MLP neurons of a small language model. Each row is named by its layer, matrix (up: input weights) and neuron, and shows model dimensions 288-415. Each number is 200 + 30 x the weight over its row's rms, rounded and kept within 0 to 999.
A block is one neuron, or neurons of one layer that tend to fire together. After each block is what it responds to, as a language model described it from the Wikipedia text at the highest values.

L7.up44,183,185,204,170,188,229,121,206,215,167,211,218,247,175,171,205,153,206,166,172,164,202,192,193,160,166,195,252,229,227,224,147,124,188,192,180,226,181,209,161,218,229,217,204,213,214,203,264,195,228,220,191,268,215,209,203,191,221,207,158,153,208,231,213,218,211,200,195,200,179,200,213,199,229,241,234,167,203,220,175,193,189,223,212,210,187,221,221,160,213,196,222,234,175,181,197,179,227,157,223,191,184,206,183,222,178,210,180,203,140,172,230,229,200,153,212,165,167,220,209,181,203,184,103,196,237,219,177
L7.up843,204,252,148,243,203,205,232,252,164,135,215,234,233,156,174,180,172,125,221,235,159,246,217,212,224,246,220,175,154,180,222,218,175,185,234,202,175,208,187,201,150,158,193,164,190,205,189,225,206,198,218,165,198,195,246,225,220,146,189,199,184,210,190,204,169,213,216,192,211,227,220,168,251,212,157,221,154,168,203,191,196,160,186,192,195,202,214,191,173,196,235,198,236,202,211,182,216,220,226,223,219,149,240,169,184,187,203,202,190,228,204,173,168,204,182,183,144,183,240,168,200,155,169,236,230,209,161,184
L7.up1186,215,224,182,236,203,177,106,187,211,186,182,191,239,225,178,192,250,194,167,206,217,219,214,201,124,207,197,209,215,198,147,211,153,201,224,163,185,199,159,179,198,244,260,230,175,174,239,226,196,174,246,216,186,191,244,233,221,207,210,176,172,238,201,228,181,230,192,160,185,221,181,221,189,205,166,218,200,217,192,176,267,184,207,210,216,177,216,206,224,196,145,145,260,139,224,160,254,198,221,215,158,198,182,199,189,181,148,240,186,196,179,195,192,182,195,180,135,217,164,198,206,162,185,205,180,205,181,236
L7.up1199,204,182,201,188,213,230,253,230,219,206,179,197,178,188,176,218,170,160,212,191,210,211,188,195,236,197,189,147,211,186,184,209,189,179,157,152,184,205,187,204,221,167,218,158,184,164,186,241,195,148,170,225,199,199,218,197,186,176,196,205,192,232,142,201,230,209,152,181,147,236,192,173,171,204,181,164,194,208,181,188,205,209,230,162,262,157,227,259,212,213,182,185,155,205,237,161,162,178,242,202,244,237,204,202,245,212,130,234,205,230,204,280,242,210,205,160,225,194,261,190,210,214,182,154,196,246,229,198
L7.up1237,225,174,187,160,280,217,247,228,246,242,207,182,165,223,162,203,252,199,151,189,248,264,178,207,231,177,213,155,212,240,228,191,194,196,191,196,236,219,194,193,160,179,221,211,186,215,236,191,182,206,166,206,219,237,136,243,242,213,180,229,150,199,195,207,178,191,246,262,246,202,218,170,190,238,219,191,235,207,271,223,172,208,193,212,227,206,244,221,247,172,239,231,219,195,243,186,234,214,205,194,224,210,162,232,207,189,192,145,184,227,221,213,207,182,211,267,265,166,215,185,213,193,186,215,201,168,174,222
L7.up1538,176,251,203,176,155,202,244,197,196,124,174,222,193,204,174,197,187,177,203,182,221,209,211,170,187,181,233,174,224,200,174,234,205,219,205,214,251,223,123,174,183,246,228,174,179,202,205,267,174,237,222,191,237,173,234,221,210,219,179,183,156,184,186,186,262,217,188,194,130,188,169,234,203,252,143,188,179,224,182,163,194,171,222,198,222,164,223,162,216,196,179,205,207,233,128,184,186,175,161,246,195,210,150,217,157,201,161,190,255,178,145,192,159,141,242,229,226,226,186,223,206,196,186,223,174,231,197,236
L7.up2669,179,224,166,211,163,212,200,222,234,188,200,172,217,227,206,193,170,199,217,168,200,122,226,196,158,208,171,198,197,184,238,239,225,220,207,224,248,154,190,192,161,176,244,222,184,168,200,220,169,184,165,141,181,175,177,202,189,237,250,168,173,173,204,224,176,208,241,164,193,183,170,164,213,186,183,200,211,193,159,194,208,198,209,191,234,246,205,144,169,210,285,277,180,200,164,166,201,160,176,193,189,182,166,182,233,170,128,210,185,197,184,204,209,231,265,150,163,202,191,174,286,160,193,153,134,219,200,192
L7.up2768,241,193,141,192,199,257,221,138,159,181,193,140,183,209,171,198,174,170,198,134,232,141,172,243,185,229,197,148,246,163,192,209,207,212,174,201,196,166,187,194,244,214,190,156,170,181,219,168,203,167,157,219,204,187,217,138,164,251,206,219,198,159,159,190,232,226,226,191,176,191,210,232,159,173,219,228,177,184,181,231,236,206,263,238,182,184,184,213,229,156,194,249,221,190,216,187,180,204,206,129,152,237,183,211,174,205,172,205,189,189,191,155,227,217,202,245,239,188,261,242,203,151,205,178,175,198,200,147
Description: Words just before a number or quantity, mostly approximators such as about, around, over, up to and more than, plus "by" before a year; weaker on ordinary prepositions like at, of, in before "the".

L7.up148,193,158,227,188,169,146,148,159,212,162,227,212,190,235,232,241,128,199,213,180,180,218,209,193,173,179,198,195,193,204,163,221,226,231,184,210,189,221,213,190,226,218,167,154,233,190,168,246,176,184,211,177,242,204,226,172,204,228,206,226,219,180,239,126,193,223,218,154,153,211,201,197,159,163,222,230,153,190,208,173,198,183,160,234,165,179,234,183,224,193,195,219,195,242,206,192,196,171,250,161,180,182,186,224,199,227,178,211,129,235,220,140,212,192,210,165,202,242,207,170,227,194,159,242,270,197,179,219
L7.up230,189,158,184,242,167,150,197,260,232,238,192,203,189,180,187,180,204,152,207,241,245,215,164,236,188,144,142,255,207,210,189,262,167,179,203,225,189,194,162,190,235,239,218,188,166,185,182,244,194,207,219,196,210,206,197,202,216,213,197,197,196,180,204,210,203,212,174,172,179,219,179,233,157,188,179,188,219,157,198,246,177,185,204,214,218,197,255,185,193,194,217,195,263,154,193,182,234,194,216,169,203,220,162,185,199,201,208,230,163,207,191,272,243,235,175,254,210,192,172,242,234,224,185,168,238,231,217,219
L7.up503,243,221,160,205,178,216,215,225,210,274,183,197,214,201,151,189,211,207,205,149,272,233,201,240,198,189,137,188,144,225,215,161,207,169,189,236,201,192,253,256,249,153,244,202,173,149,229,177,221,212,193,223,206,228,200,186,213,210,215,285,191,166,136,245,203,216,229,177,217,208,154,205,250,185,226,191,201,166,236,197,238,236,183,172,224,215,196,231,141,168,231,189,229,212,235,195,197,186,190,171,149,158,149,190,212,152,216,210,205,283,232,224,203,225,177,172,181,180,204,208,134,184,226,154,214,177,208,269
L7.up534,215,202,186,204,136,164,200,174,154,238,219,256,166,175,229,181,213,205,221,235,198,222,228,196,154,195,121,205,214,151,206,152,250,261,229,208,189,207,180,208,158,199,212,215,193,169,195,191,193,230,188,175,226,189,190,204,114,247,187,173,171,246,168,117,195,167,174,208,268,230,216,226,150,208,188,178,200,179,165,185,187,200,180,136,170,199,184,164,244,172,223,195,210,169,168,173,200,210,221,226,178,204,156,169,187,138,180,159,234,162,201,177,204,201,215,188,221,239,187,225,211,218,189,135,191,249,154,198
L7.up756,174,217,198,187,191,221,183,205,199,187,180,167,190,230,218,195,182,238,199,246,161,133,215,231,211,251,214,254,143,252,242,236,235,189,175,186,249,189,173,194,148,193,196,222,200,214,182,241,208,193,202,195,204,264,233,139,206,217,197,243,218,191,187,199,247,181,210,208,147,201,180,228,191,203,169,173,191,239,189,227,228,229,172,216,163,190,214,204,166,219,151,190,221,199,219,209,239,185,199,166,159,138,209,203,206,149,223,224,182,237,229,233,196,195,180,249,136,237,186,239,218,173,205,187,216,204,172,149
L7.up1088,172,194,270,206,136,243,192,180,218,169,190,248,191,142,161,205,197,184,195,169,222,175,241,119,242,170,159,258,145,197,232,200,226,181,192,210,251,190,184,197,194,182,232,186,226,201,255,206,191,154,194,183,217,205,190,196,223,225,214,219,176,187,244,192,187,253,229,135,263,215,158,134,173,164,170,177,209,218,172,222,188,238,199,153,237,177,203,195,177,238,246,192,257,168,166,203,170,230,183,206,185,159,201,202,183,227,188,195,160,209,205,171,206,195,220,213,197,262,219,191,249,233,272,185,169,166,210,190
L7.up1307,201,167,215,185,170,242,217,175,183,217,148,203,191,232,215,177,159,200,198,181,194,185,201,172,174,188,217,170,238,156,150,164,175,235,178,186,227,226,204,188,185,177,229,186,272,161,232,190,174,185,162,249,200,212,172,177,175,173,194,198,183,146,208,159,226,222,198,242,169,149,241,218,284,201,200,152,163,199,242,138,154,229,164,163,159,227,218,183,213,201,204,239,205,189,242,182,170,193,193,171,208,136,199,253,172,123,185,180,244,191,187,237,200,202,214,202,140,225,193,186,196,156,181,201,197,303,174,229
L7.up2319,222,220,205,185,192,172,179,185,211,184,146,214,153,183,261,163,174,195,294,247,200,189,196,216,187,220,161,224,215,202,259,203,174,228,215,209,184,177,227,205,157,162,207,243,197,206,216,123,195,193,147,239,237,163,184,155,186,225,203,218,173,248,190,198,167,240,167,174,245,210,198,203,225,192,218,219,211,157,134,249,189,253,188,213,198,214,191,173,167,214,257,203,168,238,232,191,194,220,201,231,212,139,183,182,208,194,220,139,189,211,232,218,179,150,278,215,182,217,194,210,215,200,194,220,205,217,180,174
Description: Single "l"/"L" tokens split off as the first piece of a word at word starts, after spaces, quotes, pipes or line breaks, e.g. l|oudly, L|ong, L|ike.

L4.up461,193,212,219,259,176,185,174,196,185,176,190,228,277,187,131,193,199,191,243,153,187,176,212,186,268,127,219,191,200,202,194,185,151,208,227,196,249,211,202,227,202,190,268,226,155,219,264,185,221,179,220,148,226,225,194,215,164,203,212,181,185,175,185,214,238,192,219,210,226,187,161,189,193,174,191,195,187,184,257,200,159,168,201,188,229,265,236,210,227,164,168,215,218,187,210,199,143,208,256,194,129,193,209,227,217,240,189,215,208,208,181,218,158,221,206,235,178,221,207,234,208,134,213,216,175,198,186,239
Description: Prepositions and introducers that begin a phrase, often sentence-initially, awaiting a noun phrase: Along, Throughout, About, From, approximately, colons.

L5.up1345,203,176,211,199,169,181,205,214,181,255,212,212,184,201,190,212,234,202,236,196,192,178,202,199,184,168,192,190,213,173,158,168,190,190,194,270,243,225,193,238,252,225,151,200,247,162,237,144,182,195,127,184,174,244,231,179,206,139,165,158,207,281,199,198,213,219,233,209,224,190,139,172,162,213,199,197,241,233,197,178,237,190,159,189,210,184,180,210,197,192,226,259,201,225,187,181,176,193,156,193,150,194,221,201,169,249,185,203,182,200,163,201,260,175,187,193,198,181,227,218,237,208,160,175,218,182,176,188
L5.up1413,155,208,220,190,181,194,244,256,214,185,219,214,242,202,224,165,220,242,239,212,168,216,222,245,234,164,226,238,205,189,183,195,175,169,177,186,203,195,204,232,202,159,218,217,173,181,164,165,231,209,158,127,235,191,202,249,213,196,229,198,177,252,183,189,186,200,222,246,217,182,196,176,184,167,176,186,238,174,140,146,152,187,237,242,249,251,220,214,142,226,237,221,199,228,174,224,172,213,214,192,177,199,159,194,229,204,165,214,218,243,234,197,187,239,223,203,218,201,212,194,193,211,163,115,231,240,250,141
L5.up1726,184,207,182,195,164,144,178,170,227,178,205,228,199,169,162,165,173,188,162,171,222,165,241,195,240,133,189,135,195,154,214,212,127,173,200,195,163,269,202,252,238,208,182,175,184,188,159,194,170,158,204,191,207,259,173,186,198,221,210,178,230,187,194,186,229,224,252,192,146,214,148,155,201,200,184,189,229,189,167,240,249,229,211,292,179,150,205,217,233,262,159,267,220,157,143,220,198,209,177,168,193,168,174,257,146,234,217,197,238,165,219,125,190,154,162,243,157,180,194,175,192,197,210,186,189,182,182,179
L5.up2313,174,231,151,174,172,223,215,197,172,209,208,183,259,200,232,171,203,203,199,192,223,210,256,216,206,210,203,255,238,177,192,230,202,218,291,198,176,178,166,247,237,227,234,174,194,221,217,208,178,176,203,257,205,199,229,191,184,217,173,172,204,207,227,193,184,177,155,234,227,225,209,207,145,190,122,207,211,156,170,199,159,217,264,162,159,208,187,155,145,214,173,205,216,161,199,250,205,188,157,211,197,173,193,180,208,179,159,173,219,194,222,227,249,156,175,221,178,186,217,224,231,186,199,211,214,214,183,270
L5.up2385,134,227,179,170,184,175,198,140,177,145,194,202,219,204,203,216,223,206,194,188,209,216,164,225,186,145,172,197,183,184,183,223,211,257,219,184,212,191,253,238,256,214,155,131,183,129,245,234,205,150,209,188,224,227,225,226,216,233,216,171,180,169,212,233,147,156,197,224,163,231,197,190,182,151,191,257,175,203,195,170,185,218,237,190,218,224,176,184,199,190,183,195,215,147,221,160,237,216,209,244,187,215,214,200,283,194,189,197,216,253,219,245,209,224,213,223,185,215,175,184,279,169,147,186,254,198,153,196
L5.up2824,197,178,220,158,184,167,205,229,159,187,168,201,183,231,170,180,216,260,246,198,253,160,201,239,167,168,195,160,185,225,193,268,209,230,207,217,214,207,168,158,128,209,235,193,140,242,198,214,194,174,188,208,209,152,201,250,181,216,211,241,194,201,162,193,240,211,219,197,105,238,182,209,209,222,169,213,204,248,199,238,186,266,191,179,166,214,174,224,199,212,188,268,209,174,206,219,219,195,165,182,172,249,225,218,170,197,210,169,211,132,227,201,214,167,208,253,186,158,194,209,218,165,196,183,110,222,212,230
L5.up2919,156,252,199,223,230,200,194,201,131,151,175,204,186,233,206,181,143,205,195,156,221,170,206,194,162,227,202,206,228,243,200,225,224,214,220,164,159,197,172,217,193,167,201,182,238,263,173,138,169,212,206,175,173,246,222,245,228,148,109,193,200,224,183,159,225,171,228,197,188,238,190,216,182,221,183,187,176,225,164,158,200,242,237,173,172,217,235,168,180,153,202,218,145,229,196,187,197,190,260,238,230,210,174,166,236,274,218,132,221,177,199,247,223,189,228,219,216,252,241,230,211,164,206,218,173,234,213,203
L5.up3018,175,175,178,161,189,198,150,239,199,226,196,162,184,233,261,180,187,150,196,232,225,220,224,245,179,220,178,227,220,164,140,168,237,244,185,200,165,184,197,207,197,258,217,197,212,205,205,174,219,222,210,232,241,163,221,193,216,191,170,186,162,209,182,215,251,187,247,224,187,148,224,201,211,194,151,165,196,174,205,135,232,179,192,166,202,229,197,213,163,197,166,193,200,161,138,173,143,198,223,220,208,232,195,175,229,171,196,217,188,252,223,227,187,143,162,245,180,181,224,246,218,174,176,180,228,260,189,232
Description: A lone first letter split off a word, often capitalized T, S or t, at a line, quote or bracket start, as in T|aylor, "T|o, [T]he.

L5.up1328,262,197,136,180,223,215,220,133,196,188,206,248,218,169,154,221,225,198,235,208,237,188,189,190,167,154,228,198,240,227,193,217,190,181,229,181,197,186,227,169,105,225,230,198,191,175,114,177,173,227,154,220,172,166,197,204,225,178,228,190,162,195,171,238,179,168,220,215,177,194,189,212,194,216,214,267,184,230,191,211,216,156,231,185,199,187,166,211,182,187,172,137,219,153,162,198,238,175,207,155,219,182,216,245,192,202,177,173,220,256,154,166,224,168,212,194,222,202,195,185,245,130,213,242,251,206,233,229
L5.up1544,285,241,121,260,218,178,158,199,234,217,151,155,176,164,156,221,186,206,224,201,158,173,192,159,236,223,176,171,229,218,208,258,198,208,245,175,201,186,214,197,226,199,203,170,233,205,204,207,218,189,196,107,173,190,179,158,243,215,193,211,218,184,196,182,193,218,214,179,183,211,155,217,170,194,165,190,204,166,227,251,189,210,201,173,168,192,194,214,211,182,174,207,166,207,140,155,174,221,243,191,208,177,194,185,181,169,216,267,230,186,201,221,229,193,177,190,231,247,234,267,223,192,183,183,209,180,194,202
L5.up1715,186,203,183,250,173,234,226,199,146,176,167,221,230,151,159,173,197,173,241,124,201,175,245,209,198,196,195,156,161,196,168,259,213,192,251,218,176,199,241,217,180,224,225,197,207,209,202,202,179,170,207,216,167,207,260,136,226,175,227,164,238,227,162,261,201,202,175,142,163,195,174,129,207,190,211,234,217,185,234,176,141,149,183,189,212,235,208,187,230,176,184,170,242,119,189,157,215,234,149,237,134,158,245,234,246,193,173,205,211,239,217,237,214,212,195,199,208,172,207,233,197,214,232,223,222,180,217,203
L5.up1895,253,141,182,232,204,214,178,158,215,219,210,165,254,175,228,255,183,239,165,220,165,146,239,187,198,224,239,188,244,195,212,224,220,184,284,209,216,218,220,183,208,136,186,218,175,167,193,199,156,207,184,141,220,228,159,215,230,173,213,222,150,207,182,203,212,214,199,238,201,165,183,216,242,223,206,189,196,154,216,251,187,181,210,213,197,172,185,214,191,217,235,230,181,164,176,214,205,181,235,195,197,224,201,239,223,156,184,147,183,216,182,216,193,175,180,123,141,198,187,166,177,196,170,195,187,181,188,236
L5.up2652,214,195,241,192,167,216,193,161,161,263,161,272,172,200,165,174,202,167,220,205,216,163,198,188,206,165,213,201,180,189,170,183,222,247,223,187,221,235,188,191,186,195,197,204,161,202,196,291,186,168,204,179,243,176,219,217,244,192,119,150,197,182,138,116,188,181,197,165,205,212,198,145,169,233,141,181,229,234,156,243,213,212,194,183,182,219,178,151,229,196,210,247,199,210,230,172,153,184,202,107,220,214,153,231,225,195,175,229,167,207,206,180,223,256,203,187,223,179,205,216,155,146,195,167,208,203,161,225
L5.up2715,172,214,176,213,221,179,196,242,231,191,182,162,183,237,131,174,190,251,177,219,193,200,203,199,201,217,211,258,139,159,191,192,201,197,270,215,205,183,190,228,220,201,199,267,169,234,179,234,261,185,185,200,186,183,249,200,196,159,196,187,243,206,190,241,170,155,234,181,218,227,188,180,217,215,202,260,205,193,182,192,188,221,183,221,197,211,161,223,150,218,164,198,161,208,245,173,130,204,241,220,199,200,156,191,216,262,216,225,214,213,199,190,195,213,212,194,142,248,236,187,224,201,220,203,196,154,216,177
L5.up2815,243,166,237,231,207,216,225,239,184,154,193,199,224,202,177,210,223,160,214,207,167,259,166,224,196,147,190,243,200,211,184,163,201,203,255,205,160,203,228,174,242,190,207,162,193,193,203,194,153,215,244,172,226,233,176,192,213,205,149,193,183,212,210,201,160,150,200,176,209,230,201,157,196,188,176,191,193,211,202,203,250,169,243,219,150,167,209,169,177,202,219,257,192,154,171,214,198,200,196,203,130,199,141,210,249,217,154,186,191,195,265,228,148,217,170,180,161,230,228,178,180,161,238,248,171,217,212,195
L5.up2856,238,214,171,177,202,256,215,178,227,200,185,191,152,245,191,225,203,246,198,166,197,155,223,218,220,188,168,223,211,184,206,240,222,173,214,197,132,212,189,198,180,229,142,175,235,195,202,198,223,237,233,198,201,230,210,194,189,195,140,206,181,192,193,229,183,229,213,162,196,189,201,223,238,181,206,156,184,175,200,189,224,200,188,212,197,145,219,151,224,170,223,259,247,144,180,220,241,244,212,193,168,191,180,211,199,212,167,226,158,202,181,186,155,203,193,146,178,190,224,189,184,172,287,222,229,164,188,169
Description: Prepositions, mostly of and in, closing a fixed phrase after a position, amount or time word: end of, most of, up to, greater than.

L4.up2123,139,228,190,229,236,192,200,147,217,184,225,230,196,231,210,243,197,221,232,200,208,210,221,239,147,187,217,174,164,220,215,206,162,203,212,195,216,146,170,203,210,201,228,196,199,198,219,177,186,178,238,216,236,248,194,240,197,215,178,210,158,185,194,230,193,236,184,166,251,214,179,114,303,192,203,158,152,265,182,269,214,234,208,223,189,190,233,211,183,168,194,232,147,166,260,177,216,250,169,188,186,174,195,220,224,206,280,159,202,215,167,230,215,174,164,185,177,252,163,224,152,177,162,225,169,192,191,178
Description: Short pieces starting with l or w inside names, foreign words and abbreviations (Le, Sch-we-iz, L-le-wellyn, STL), plus stray 9 digits in tables.